config.toml
n_layer = 11
d_model = 512
n_head = 4
n_kv_head = 1
head_dim = 128
d_mlp = 1344
vocab_size = 44503
activation = "swiglu"
norm = "rmsnorm"
norm_place = "pre"
norm_eps = 1e-05
positions = "rope"
rope_base = 10000.0
rope_fraction = 0.75
qk_norm = true
attn_scale = 0.108
bias = "qkv"
tie_embeddings = true
parallel_block = false
init = "uniform"
init_std_qkv = 0.0251
init_std_o = 0.00535
init_std_up = 0.0251
init_std_down = 0.0033
optimizer = "muon"
lr = 0.00922
lr_mult_o = 3.0
lr_mult_down = 2.0
beta1 = 0.95
lr_head = 0.00636
warmup_steps = 0
schedule = "wsd"
decay_fraction = 0.569
decay_shape = "sqrt"
final_lr_fraction = 0.0
batch_tokens = 131072
seq_len = 1024
doc_mask = true
z_loss = 0.0001
train_tokens = 797200000
steps = 6083
dataset = "wikipedia_en"
MLP neurons of a small language model. Each row is named by its layer, matrix (gate and up: input weights) and neuron, and shows model dimensions 170-297. Each number is 500 + 50 x the weight over its row's rms, rounded and kept within 0 to 999. Numbers have three digits each. A neuron's up and down rows have the sign that makes its largest values positive.
A block is one neuron, or neurons of one layer that tend to fire together. After each block is what it responds to, as a language model described it from the Wikipedia text at the highest values.

L8.gate132:520456489487395598521570578586434420518512426522444526502510552448574489484514423390505502464559555515530419450408404518575522484507492483536444460427405521474438471541484485501524569497468501507466551539441595539477492498472532553486557560510533630663554508473442469465501459581519529507522545502486447409499410501486580544519542481510505453443494504529591504523477473638457503536430
L8.up132:480542605506459471425512589446530548472545491600460496618534499455564538482486403514486500467515590597469518501460472468553489552559425584546502421557533503482445510467520482551468438500492477456471489461508438507521487443440531512552412480512423455504601491543549551502464528465624496487518522441549522388498409484530515523580419494592470433527498563453457428524519507491564548523549
L8.gate313:516419533479437551467516606521550518468491514563371471518494544487481482542582499415399615388475504581457478488412501501594528538464437460462556521498350446490493454469557553579452511488471522482521477465465374558433461550499517520502508473523483487614481504438591498449517549492483466554520591472487441468442503590428507594465458556510433532498554534575477446509469485536513498485407
L8.up313:583494595510519457467543546458445424501462514456545474544410522501477491555459540561554537474444459379403467632507546466420506506510543540505470452518430522593513473473574512550447496507482516530571475410454498491534534415440455451543664562426541434517591445646483481446522460508490545505479586531523475516453472526530561559531510467569544500524470595494510606558573550540584509529490
L8.gate384:554516484470453525502548558525467568509485442527501472522597486484470529524465486436502480537322543555452557596548543509467556509568509486500487538497491488596496495533571547526477457415545550498482505563537489539469572476436475437560496405458431546560469470500435583506444512490479560482496412463519410549503450471546485470529494563419605539544457503486476490468576544494506380490588
L8.up384:477576478532463438476416453515508485506418422484551537472522599463450439458604420453449461518448504616448484501518516529521509654539503525511521556493435549622445559444494447466534451450488452465467444484556400493496470425422501427480542520514413481480469522496505584520507609514559566490542493417458449531491538546329466581528447489488500519526396509484505559515566479532479590491574
L8.gate922:470498506511449526486488600503523471449558479598509493499586558548481594503457557519486512482426515532522494409493498570513513468554474526409468519571560447435530404486503433565478414483534463561488530517566474527547439397475446569567429460486554514550467448511421551561498557538524491408417601453513519525478522484472553500476539524392485555499487492509427439437495527520531503462474
L8.up922:522631383595515445468452466469581525518571520532485469545465583472523507481503488511455413483491560573425563470499544583529541567535533460495471500488561370541582531515519536550510503440508485518494435547535418544445517539408516484552509495490479538494520563435482553463559600510595484504543459441471484397560505485489499479547493558469393494548586560436506507485520501567417526427486
Responds to: Noun-modifier openers. Relative pronouns (which, that, who) right after a noun, and "of" or "population" after measure nouns before a figure (area of, salary of).

L5.gate1308:600443514540547533544441531438489486360522527387545499512582471451417516483472507486432412553468493456535428508468528460585509521551522450488478492500461568555450494471573482515476431438442495479551501536548524467546556454414505577450494446448512563519525492542470593492573494563533542521455547591521563477554530515478465500489476489486503505468459454473466419548490504546501463531530
L5.up1308:459447542517503511492492485525524546524557469461473446463567387498501511546503482369483452515587460358454495460467513526512552546525499481402474510466513522542573518467495481485524515442471504550563443530566432529533545518454508628577547569503536519490536508443533547572480455494497470496327586559545558538549500492472495449469534501512529443523457506521575490486531575469513459603571
Responds to: Place-introducing prepositions. Prepositions and connectors that lead into a place name or geographic feature after location verbs, e.g. situated on, banks of, headquartered in, moved through.

L3.gate14:538419522525528544391537536479435433476529522584490560561438555586476466559485466495495571474506515491509605472555370445476540496543561445487524475493496534513515521473399509562458514488463546508439449491476478438517596556577496524542533500558378484548552575511563550511491537543443519535481409548417568515573452474513491511499398500493414439514501431501560560524421512532507474513595
L3.up14:516428478528479502534535485529483513552508490498437432429538443541485524423526585499510460462472505535471510440547486522512469494471435484461517528541513419414530490494506450504543554615456456540496537449528508517565525539531553473564476533451447462594539539556487488567485440535430536545566444532419500561461553478552562536460468441445502462487546448506492446504482567514457456511412
L3.gate192:522410447464542583509482492568517517450527491520523522568505502478496530495479477508444477519439504542462465505435614471574510553553472404461516474429529373498494445493472528518473442528559528475498434495536492457502497373471415455460487477656476516490506507479409621428545466474409508432469514483518472522450492440647564459458379509519568510555506473480471577526454524421505505491488
L3.up192:466466430535560500529513500554556516482533423568517528414407493458575438526449414500464479569481520514512483477568561468662445486534443537507476527366416527407515481528488481550464469549584521499469489602506412486431550488570443504526486514524520491552514552527482508492537545538519480515582538518537457530485464518505482553377536516476485594482517512565646616498506462511423516538429
L3.gate222:452537433418562527522350441454507520454547595503637502520520486544429420464561559504520444548519514529447572475478463515509540480608447465567446518432396491497460470445419524466514536532519387520467536461584464494431488521438506474494460554527433499510505415550525464465470497460447448460425481501512488497551507466484555486568429471534550523493534546426487543521503601465521585514506
L3.up222:548516620485540479537450452467505408543412506447566551539549496467519476473438504458539534519456458450487508492594483517510534481473495467440517424417526616499450432491449458607422437507486510466510413508487443467437463509531543514438550504537397498399526546422442563420602483441519452532449540491497551506498521445507510502514485476548493502483459510434511485506538585536475561523461
L3.gate266:548574578480508539404466582507483484533546540507496461508475513447504516558444588414594527461497476508546522530545490575481503452504476606469527514535592476503531502503461476550533593501583583590573429502482463498481509514504494512487530473485444530426526506514493606485489416529512546476478563487610389510508472580526481456592483417501529439484460530513555559432563506507465524519533
L3.up266:443571485465502530463371466458446484510440517534478540483431505504575517461464481531517472502473485466553503504489446412421481450478498541503565456496565559396472545512515512510519497438540435580521509486525598528460584462519418558508446494446477510522544493562490480644506425469514450392570536510437480507517524469519562497476498525459452422549449449478485431501555540529471541454552
L3.gate393:498395459567575514475434579509571517512478449408521424496519632474496523509487524468451542551573498494538502535589521491566449519606398672408401530525488489434475517473529560547428420520552414512456416482482437479479648553412523507490405559487523565642460501595547456428552540553426540513475451485512522510438530521487462501540491520499466588554530495440529479537546592465485636451525
L3.up393:463433462466487526513493464538486477463431462500515561424410516475487533377418451397454514539493498558490550525490525482486574448462544543517571542504519432530498496496533506474493423457467577542456511541609457566405528512494517522467468525527540547505460449529497480424480458498478414497426519459498418507517465576591515476515515443535549454527435526537493502574518498571467362465460
L3.gate408:423451481453542451485555473454516492409528462474545531504581482451500425497555513511503564481502534469552490502520538504496441431482468474484564456563546454482430530482442487496544459534440474521534381416465412515514623403485503495483518518580466446523509508494511461472447405507493461575485479480558511516547511543564419505544491508431518515508420488428460429550470428450481454487479
L3.up408:546419569479471465598434475460440446486488449449466574519380551464459560585531580505612571524473442544467522487433458477528550433450474492503558499448515442533536476447503472529417369529550455473497442586515430450474533505550528485504467561474439501531542398513494424484483524573479436505497540483414492456575515535553592504496513598568430555565457508465533468488511488569456506551486
L3.gate435:554458499435497528493485606498530544469495501491533427456527515443417473483496494550445537471491513516581487537473488409533431403462480516538399480501453530514592482474486436499577557556513451527575377431484538534484511579531494590489473530516503480461528453577545446487492505561506432414514579539561491499421542509493611552596565460504487463435479422417456474511558491477445453548415
L3.up435:485431518512531487531402499437512471533451417503551466524450502510456558574452526552472474480436484489513507501471444473507551435515503538430520393523435543506502465509514424439434498603513469435484489554451480554477537504516618503539518561449478523544554430533401566464430491528489461529492437476503510605482555487580549486457560520507461415514593486547545471486481522535539467485436
L3.gate659:591557496571487415540538534502525528573412440492639535543483571539523563530504497455537466445535516462558492593468442440623438438520470572494402475508487498465479502510519545502527502528437541461593513445447479414510551481477499520578578459522490520495569415590458493529457484527548464499566505480531383516507436441543521558487456504501554524478556548524512475498395465525529465502453
L3.up659:558421441553450396463389416540555603545447499491522480409493512501488410520515543440442551439472500468483474534478497585508496513594456564463463566444454444450495519594475573466515574528528407536456480385445476496515481433492604595454570530491510446456513567511469508470539487469538577513456505509535454495468444543392483501439537534489530501476523548502529578434466451499445483494478
L3.gate694:607494442396464490539506483415518530408469544498548545505537516499560475563480495498549501548530493521516515575556558492500460537548537498486433539460540482485560602509439441494465465506512498427506567513535539436445533472419470517449487419540574507538520406413505493579421509488505583528525510496528512508548466461487498518427429575469467401629537549453514532500487515473426623525576
L3.up694:519424453486531464474581474508547513583406444549579434494541544507526548428509466490522488513549586531508393534530502575524491511397464534456517458488412487390533554546424509534484503546498490491564484535479498495526481493488409484550558497520520520460586516476369452528455457514481547544517519533545536579477532343538479490506430482591542488479496559496548430488448507607491480444584
L3.gate790:609515459509401563565408434533511573451481453534546529494481445463546543460485476483467453580519444360491528521558472559517526522578505431439498547474474402456468532463460443475515542504537550548513443598432540444492436497424528459555608519354452495458531520488512569423511570464505517498580455490518468452466509502500568534489513529554597502544474530481609507444494515434544529506557
L3.up790:463556502554461498473406556508514522485492467576512475467520445312497435525424488479509474487500500437477533537475458518486530500464527449591488480522436494531517556430539572577566468432442482505457496535450535622514384491503529535563454409481425494501419604608493436438487411482425479504522401587553489492440528577462451581416542512512546533463434442483537563496511545548502531478439
L3.gate896:538418508469514513477509588575450549480581483488499541450532410444449523502492514544465543469386511499475547512511515533603547486519532515513514506426415489463517397547593583476432537411562454466474551428446465490537496407527468452522547508399560474535566462521445476473579577491465452497463454496528511475509515505500457565535479638465563550609530504480537467525685513462438569481515
L3.up896:523484502554475594476545540446468466449538501505536514538551501542523462458507428525528597585526464448596560476478575525508392540425459556552508533503523509512448526477558455528451519460552506472503471512422503490441500527533524541526409499527495457489546511534428528381532479464493463495423509435494454523499507481496500481433517485466542466573452533473468409603464494451497486476510
L3.gate952:461477480587470432487456465478432476450514437550543506490524438502377544553537560478620543537482436489527580483492449460507450423527552526468552564436445451460594456509472567519565481385475475534457490514518447441534527461515464538456549493509526494314545539543522499449493532487512482436528547551526486502528533490501454516571562590545532560439524417430442529513526589517566463550462
L3.up952:551431455515515455491436434524453483451533494495554550435482513543494489478564485508508473510424551525522469522520451472513416553480531496485411503514466438440452511490525514526536500448547411481507445495532494431522563474375389514412543555532448389492501419522520480533490635509470495442533466568527410518517487551430662513539465478495548581500525606409403485464423484534482444580442
L3.gate1016:494478463514450506537487442498594483512563514543477484479395557519586442458480541502544539463411438552510494472527416537378463444519502522451443445481535494507446503482536522462459483506486522493515509555609497528440476423460523515582502450497562545540531438589530509454517489431518529529539472556574535504455501596605537462388367536457459383433537472572495435509445579452514567551505
L3.up1016:489493536598514488499434495536409501486543593501544574480522463439480541547520464539494487544540513486420417550426536495472450509528424575416560507486513564476557505520453555520435590584467484491463508559509442455550517470429430464464411526513542560525566464475457447390488496526589403518625423506486561433522551475499544416561436519496495484530388501544496473509470464493542457415566
L3.gate1138:493514527478513573539373571462572444492492489488568567508467489513544430471425516412463509482412496493427488473509474446480347451480593544517514489446540405555418496544519497501375474542447567589482396390521604456597522509569463494523553452501445503451595430541493468487420430519472591476575517488498512475521432540462515539510379533479458546390436531442514549499529527498545550512620
L3.up1138:614467564544474437522500477551540472509488507461457481476487504499553491461525538556512448528471603422458528525536457541452507597502529440486549412436508504495602456507447524479593573529504568515526513465441618470468529587485451504552480497361394455439554489510543523416638484508415547482546484487536556509528453504451520531512448506490552447473502424521461547521642415523461467472483
L3.gate1158:402481541444465471453508524469387561477520509539530430462472574531557473478562442463550470427443517521475578532526550521529504406493467544568488463568464506535474485456440511459534572486508541470553558522468506530522561509572529504564539478394447557468552467468469443563558478492514510445551448468547580476552493588421502456546450587540507472555556461463462476602530523567473564649525
L3.up1158:459573475557421527523426490485525492622483421553508503514426449540516478400544495448477429575481541516527456462542462389501513461466481474564465584520483512440531485505534446444461417444523558491531406448500500524449489468565511459572532424463564510563492516483474502545510441505492474525486503451595473489557449517508585509480474472481544442533429505480513500541520490438560453521516
L3.gate1249:580506510484442484459504496499436539487477443429533496444541544571494500469552525451582540494504516518421472637479498555519458369496541384489555542547480421471507427509487405573507536551473493459565457537543538449443481412463492573488561501503479447503506468528492463474516536488502418509472489491484502471459518427555577495499441479543479431509585500449549480540518606420427434484511
L3.up1249:526638441540434427426545496458465530475477427398496541471491518512522424504485479450565507578534517508561527541510546557514424483528478569485623569450553499468460544550507515504483435534558517583483456565563552481421520442545495516437518519484493491412438468454360535518479481438495456524543475558478475411458440509531532424556532420494506548445678497461547470540405512508467482583464
Responds to: Of in fixed phrases. Mostly "of" inside set phrases and institution names, such as As of 2019, Number of units, Academy of Arts; also census "age 18" and "aged 76".

L5.gate770:454545510611451493438510481539557546601488462504516472496494508423513533520599498577569476509410574424501578485415461481517551487554436483557509400522526551485465476482526526482517449459563555538458515531526415475543471446471475541480420454557470384463511416548553453556502422450499522525477420430508442471528518501553528616581420544419514410476519409514483467468518608448471588596568
L5.up770:521435479572518504538566529456443445447413544513462525567447470503424508473551441522428623433497493545441499616513521498560550511511513473565452486465520438462494483505522444501451421622471474536430364476509472460458618427541495505485533436504508521498571505507491504470579528566492598424574490543589574486445519517480482493532584441557502476480548433497460521517487432540581485512509
Responds to: Genitive "of" connectors. The word "of" (sometimes "de", "von", "by") linking a name or noun to its complement, as in Grand Prix of St. Petersburg, Blonde de Chambly, score of 170.

L8.gate643:422495463491602501432504470474541404508492509523578528479458497541504541535491514483462544518528539480556580461407380503587537507476524509457507444551481511526534530546507459500513499418546513402575531486490492484602505495568551514513493524466491479503523487524483506433401521473487460584503434478378520509475420461654474467546434586429497496522473475557471474546415556523586439488630
L8.up643:501501499524426495488444547515476524436460540501452497499547488536484509493449386543549468540422430499464525512518480464521510551499411577517490506511479447544527530470554457430507428561388548507502482457488572512481386608518546449559393580551649525543487430475465486439534503501454543434514444563482437462484563480423481522465479509477475426480421574570511450507522548563492439458404
L8.gate827:528486554532432460552541468446482571493537416529485530564444456483527536543436418533458452509457526499537502447499454498556473578435454526487455465660502528460508550493464549433543581504480529421509463631563502399491506616406496523413515437384435530521517562470506514387457489574579535556424516421492455430476395512542446428489493511525482516508551461464528498603622503388525454520455
L8.up827:581436439583396446565560499561457521432452467576516498530440565478491487517650480569491557505496474506501593532508542456560427455500525466578447467492469431468524505479585517471487502567553511485477512477523475529539430614509544510549514411546470552386469492556570538478405507534597477405503524577454585557529451482509540531446527591459446386514484543473513596500490480451585509484479
L8.gate964:504622462493564442508480432494416573525565510482549574477487496480441583536493502493551519566436514576558458568511575545530501491554460409489560563477526444477543423537492464524465511562553516513482519574597472543424466445421579517541496504449536497526515577581477506469569555485516439461497561489511516462510583463597527497480539606450578546480436496541481473581417519477476524448582
L8.up964:477524481562441573499461492496497571506519512494524465494534502456622457484507523524439374464464465559548470553514464581544450435485572458533466549611526594437456450446542406483418561546491498463546503504435530434515487584539449475549553558418495519541455538536442487571424479421448540509522567495450571552544532511517598509416473586519457536533468575553465508485542445607458504537408
L8.gate1283:513502465486494474616509548521442453462492473525533491528534404550551510519575545488512461445523583485545420480448417477546453546473475486516510572487434428432577462449556617441465627425519519410581444438552479480551577551446580546408553443447486508503449499556508529516488510524571530456434465578536504533512504462468453587408540471413418406513507458433472439492506624464509477544552
L8.up1283:474573417574494515466533467485572540539546467523470576516481510423525487529584488434471470531500489446435548487550591427503479478443447423471515551523471547495432535465525465561498583569480500466483526540557572440523461555510536571523448558546486398548595583562530483455539487493541423553542397480392522542501498459595559488555542509505495586461486502478502460449473561550417531441553
Responds to: Prepositions following verbs. Prepositions that open a phrase right after a verb or noun, strongest for under (under the name, under the GNU license, under fire), also in, on, with, of, into.

L3.gate59:508487482460514589461472461493511501512526578532520514487416476535510413496464597553520459483465555513409604529546614503571525619489480421487505552541477518485515437501506490492425463519510476467518459536501526530416517496507419501411597471505564487472485506516586465469446488450501527442489547493491571519453404416534599495520443550487532583430598408507498492423548463601409540502479
L3.up59:559437431517579511538482534509538595560548446531481554529501513570507462454404530647581413553483469526462591523437464464545465466505505528449504472475470467473458460499447489529493526504518434464511470553532475478475498600477495501484511472566536550495458422541472480422508516549506545461432424521523504527558544526501400647449615330462535562575513526570463469491522455497559505485528
L3.gate63:493527603528519485492466474464529489516467500481476565447511502461421538553571456563466438496496598495418516502519504503487573497506528433539557485403453513499527478455570457525507473557461472577432511475490592506518552644540478446572490485544456565537537546526464507439455413512544464583538535468500432471530537436421458500493399557523532435435541472565504502520480481506630459564455
L3.up63:496525479534589421494487448471530479524496470445464487550570513490496472511545457530495427491518467523448546539401444483403556553504516478484483506529538485426531438491500410549510453482407496475567543530459611397539541449419507465502375561571462549534555509480524553468469477479464440575488561459377477455536455511493526486519473529431520539519519535577570483551522468495428570490530
L3.gate96:458583404554487497505441470587541431456557471442513532487456470495497475506469446492419501489565506467495583544503495541504526498491478493426481499535546512463488485468398542557475473562417485404517469493532535583560504463583492602546498509430610557384500524471437554506556535603470536500541558466518460439483478407510568599507576503446556404591537441551498486450509500526520428500477
L3.up96:479520515535529603526436545448468503561555578509474469441498467511534504470510555461559457526499588553461526527432503482460554584571496490544554557499578460511492540497528521538501483519510551537582460530539495533462497449563449506474531493518429428544515501450449523469514523538535471497569584464555477438453597491561525534429534537468422491531525562582543535524548373481624540551519
L3.gate153:480529482493458569475495519464428453449467391505542633460514488449425512550478458494569571518450441518508512525526545466473604522524592587487547472497521480478502523470571491507524556420508463485509543491474488494592481550520417544508504444551496547458472523464376540485571545466462495554568442501566484500517529494553547559518492458537478473514454502517492530585636554532477475552547
L3.up153:434532479523539546484509406498508493492421539418472515489509561503419397535487554564520578472482544591457406491487504525500566532483450589496574528533562474441476467472533554476443479410516564438475482480423470452550457470463438492593479546508371454450504550536421465493541558536557473488551443447592546494423458487503543553472502583433531457456460474479530430528500513528466544525432
L3.gate165:440491534496467490502486393510462475538449500492534470505596520502567476455500473474519413433464481538471493502452555494535469474547410502495623483468513542462479421548492436438496494558544548458472461560466514500546543517482383525422475489472499419468498494525477571462514423539527567515557517582511537484463518526523608521487558537470525559502555526489563522586483453423522497435528
L3.up165:457501550551433511512494555525487420526512531490495369496507446520496539590470532349480571497578475500428504485463531538464387376538462520490479405487477516505445451479483506530569506369506555513538543493536465554459539511545562484470515468530467482542465540367597528461561554536519472565474482498425529471621512513532474523456481513476448436510595396491488516525499532599482481442507
L3.gate338:581511539392429551427474499455507480535529590484529498486532486496486505488491518511587477550559499452449549548496435432482455541540554465508551438554463504559538559492542576398493499373536497433534473571490505582512555507441492534449514515478461505487519457522554565463535453542442461588518497502490565590552474465406502510445467373563540591529385490483491490503577469482636548627387
L3.up338:484520478378530453443431461540543542529534509441411548490558528471441460542433432405523508553516399473496471525539534466541493582512408522374475493553441504603450625519522561533487497505471457503508579463457380470507526564417461441440494547576521597553595435443495597471553519525452525486469484508535502523560497473445527517507555469454555581513447465520420411547504561493492425557468
L3.gate354:534453491508525541511448501516431509461475438463443416467509482490537514578490495623503463508426574475566490533551582603487461519553547551414643402489572501445482540588444505515496504467535506523427572457453571461499522492527531509497482539498607519442506508472473525449598503518515395502544587474583494516503424386528476536414540472503467468408585573554457509540537521496464482488555
L3.up354:516443593558479429464604480514560559477516544549598505459489465528528504575503419503401426587478546562536521542547560456491481495405581545356441477516567480537465472451516564505481485494449450553515509474519446533539532491425465508473562496454582522447567561505489534565534554461544444558413501552483480510457564481561413579484562496567523488541562524457418509612481500402561494496494
L3.gate389:550542436560535415472470470514431463507445521572456510509500548494425453438474548457561568472587483529466531529481443477488517397596461524470482513474509519489496466509438546473493464528407411448520500448438437601546538407591507523528507527467487483488514523508456501496556514546565466546556497501465387504366568511586544492515474484494500471552501373584485546457445514528359500388552
L3.up389:442524507502530469491613556538552420461606460552547467468457418526554485547534506523417538534521372533540465411525555508488449503444554642545524604474483518512436483543585479555514515588585443473525487586487444508485479510546548490470544547578509481471447487532477529534447422451578583548586506532627525449558425535468487460456410427522496492488538567532488501506508459490560477571480
L3.gate418:405436510410510495531515561565507520580548483452473444568546531606536482455574536448401480493483506516495553562533553478575503546396492542447533507448463570524420566543460554606479486645527426524473438584482504598456494462496543600611490441385486625532557500503551483496436549513450496533490529436530510491528446455528489515448575474460475519507451455542514553500552529452466535551563
L3.up418:568493512494436540445490533529467515494502479556501587517498379556524520426528461539477498485481633431370521454489500430501499611485501495454528411497474573461443565492448411631490455536518411616501452488541440510448512539457389472507512407543477485445510532540520511481439571472459592602510486481546497475573467501478588549420560486521473496447481471525492479536447490496490460548434
L3.gate482:462458499391400477533548468460535507512510430449440655444481436381488508377522482392548534487510550515396516538406425532457534501498593501425554465488501576526463471486510515496517550563532484535510530492500476538447547446464455451560521528452571513528498530449472483557431552552501475527489422553578444494493404434508518525519463626469495498466356470455473460527513495492481444445578
L3.up482:551498501443451518567456491466523481452427427443460461542523480417521478464446552476583545406460463468403498454492522453440492552539585515457416516511506521450474435446493430465427426541494478520469523500489538557574476539477461497489520507436494415525536505507588512593473422532512550496411573533520401618507542544443521571486531525462479528473458520577469387547530489459507469484417
L3.gate582:464466517458433553477539496580448577488531391418469444474584454474414439463481576448509484507431536510468458474502583489520548455441509500456449438483544499489508488528550520466545514561509573522494560570471536421527429517542502498520490472608495544501512526482543528444548512545500572537484514611512498431398488504449504523494457585546449383436460603555460566492473513625499492525485
L3.up582:569569538447456414441462603479492486460432478599549453508486455448475455510537456499529448453530405457458461524483526510401515511552486488556528539475563413399502447481506414424538445514507471452534521551579464497636473513534541459576448466519564445545557559528466486504499442492406575481494476393516460445540464506527542474433465489439458590452533493522488466476486514597513468437582
L3.gate747:516435453506492480498501530484509500416527510481483575513569526587422514474459508483503444403546517463438541585537520442525478400465499502502490459479503539534445497523422438466516450464499495525400569540476547508484554438453557610532484490510541498504488430551420561574483576449511512441503492530524427459512534405670511488520542524461468544515465519518463483534453553555579522452559
L3.up747:492485529453519533518527442500498480422441546469487503542521515475526498514577422444440483466565484559417521475539534459546493403480448478546519481464552451510531555534540463519449567518398569529476506526442484563527599432470510592468465602514491429417393449497512505543555522480399372511444510608511592507418524490533553413489390437584509550533490490417432555561420439480455458538429
L3.gate930:580477488480485460480525494581424415510603445560517458472544482544506481511405547541517482487564545551459448545565558494483496527498504498439453461558508406548454502507479503482450523552537557599561463557538475494491539436378493582564439544589555493492438510457525511512523510494496498520554613408491579546478504498524465551457408532512482519494453464532491501480516581477545522504510
L3.up930:430553436470456519507472433548489531422514538484534509471485501431517540598464488355510496548479468531509490499509531538568565475537457490449453452452470478441508414425490500505560486548544530468511455538493513487485599379489405495443537491496497492557554500435487531512610531414495566492530441462574438520521425478530499563575481537517584503501420434525558606557439446466448464480511
L3.gate1067:434422505471517569496396555454567472543583505543530387511489462507483498511480516515517459397519518443518585563516455456492547588454577472384529536566493475467575503509636505482466507474606530461486503543666514536507512513411482452533538546570578487424513532490446531533521436488531523524490462512443455493494492516426510596468453523484508461507498517393480551495477523517507437511563
L3.up1067:388454458543567563424478534472493428543572446469501397477495448628486517519481483439464552495499495527501527588534429471472512574468495488439513530528565576408391474538555539448524519456616477569484578527571491588469456524516478379494556630572659406459418519568466616461446485519546480568487428497486501508491503558505470530460445576439507530521424471463551420563457530464498506514638
L3.gate1105:521574461595523459549470536515496507556498518554401550496541569433492517396477429475457521509508572392496457440529580524496492414505449397499469519498448417493449561451549486558397501539457523472518523528465469477498616449555593519542501425487555502573501469498506432466499471501465446485558517441446428459455564563470507500572594450521486514463556399576506478537467512502489489587490
L3.up1105:450544473530525436501411531546505540503453520481446461505486558379577516430420451494457421526489545481485484559526509519491517464473474523482520500419512492504516568475514498533420489492419504480505546591503496471501544450492572502462532480446443499560482543515469515477544507490543510519513542482421531473514533597470511490551534498603579472492522469447560533584523544449459501599416
L3.gate1241:558482473474517416498496576542511460555462434498505494490527490455571575513499485565526571544448461534511455500391506441534518550489466541497469479453522533556442548478469469487469535521530477550568503560473485467421525560529476510502476502467549507496507436477524533515534574520547561619480521500538495539517528462495589510469489537366575612439514602463438470430550596488566488556504
L3.up1241:586495591460464505566544439574520454490558433432423544537545477495446526475521427447465469478519500508452524478479455440555445528472492478445506504490585412464492421474537580559509539574480588428503507548441523471519486524555528511570538568496540482533570479519568559525426471562521480509523567547651529554507448528469542487465451571559540548476402422421533425498501469479484538441462
Responds to: Spatial "of" and prepositions. Prepositions, mostly "of", after a location or part word, as in west of, south side of, banks of, or near, linking it to a named place.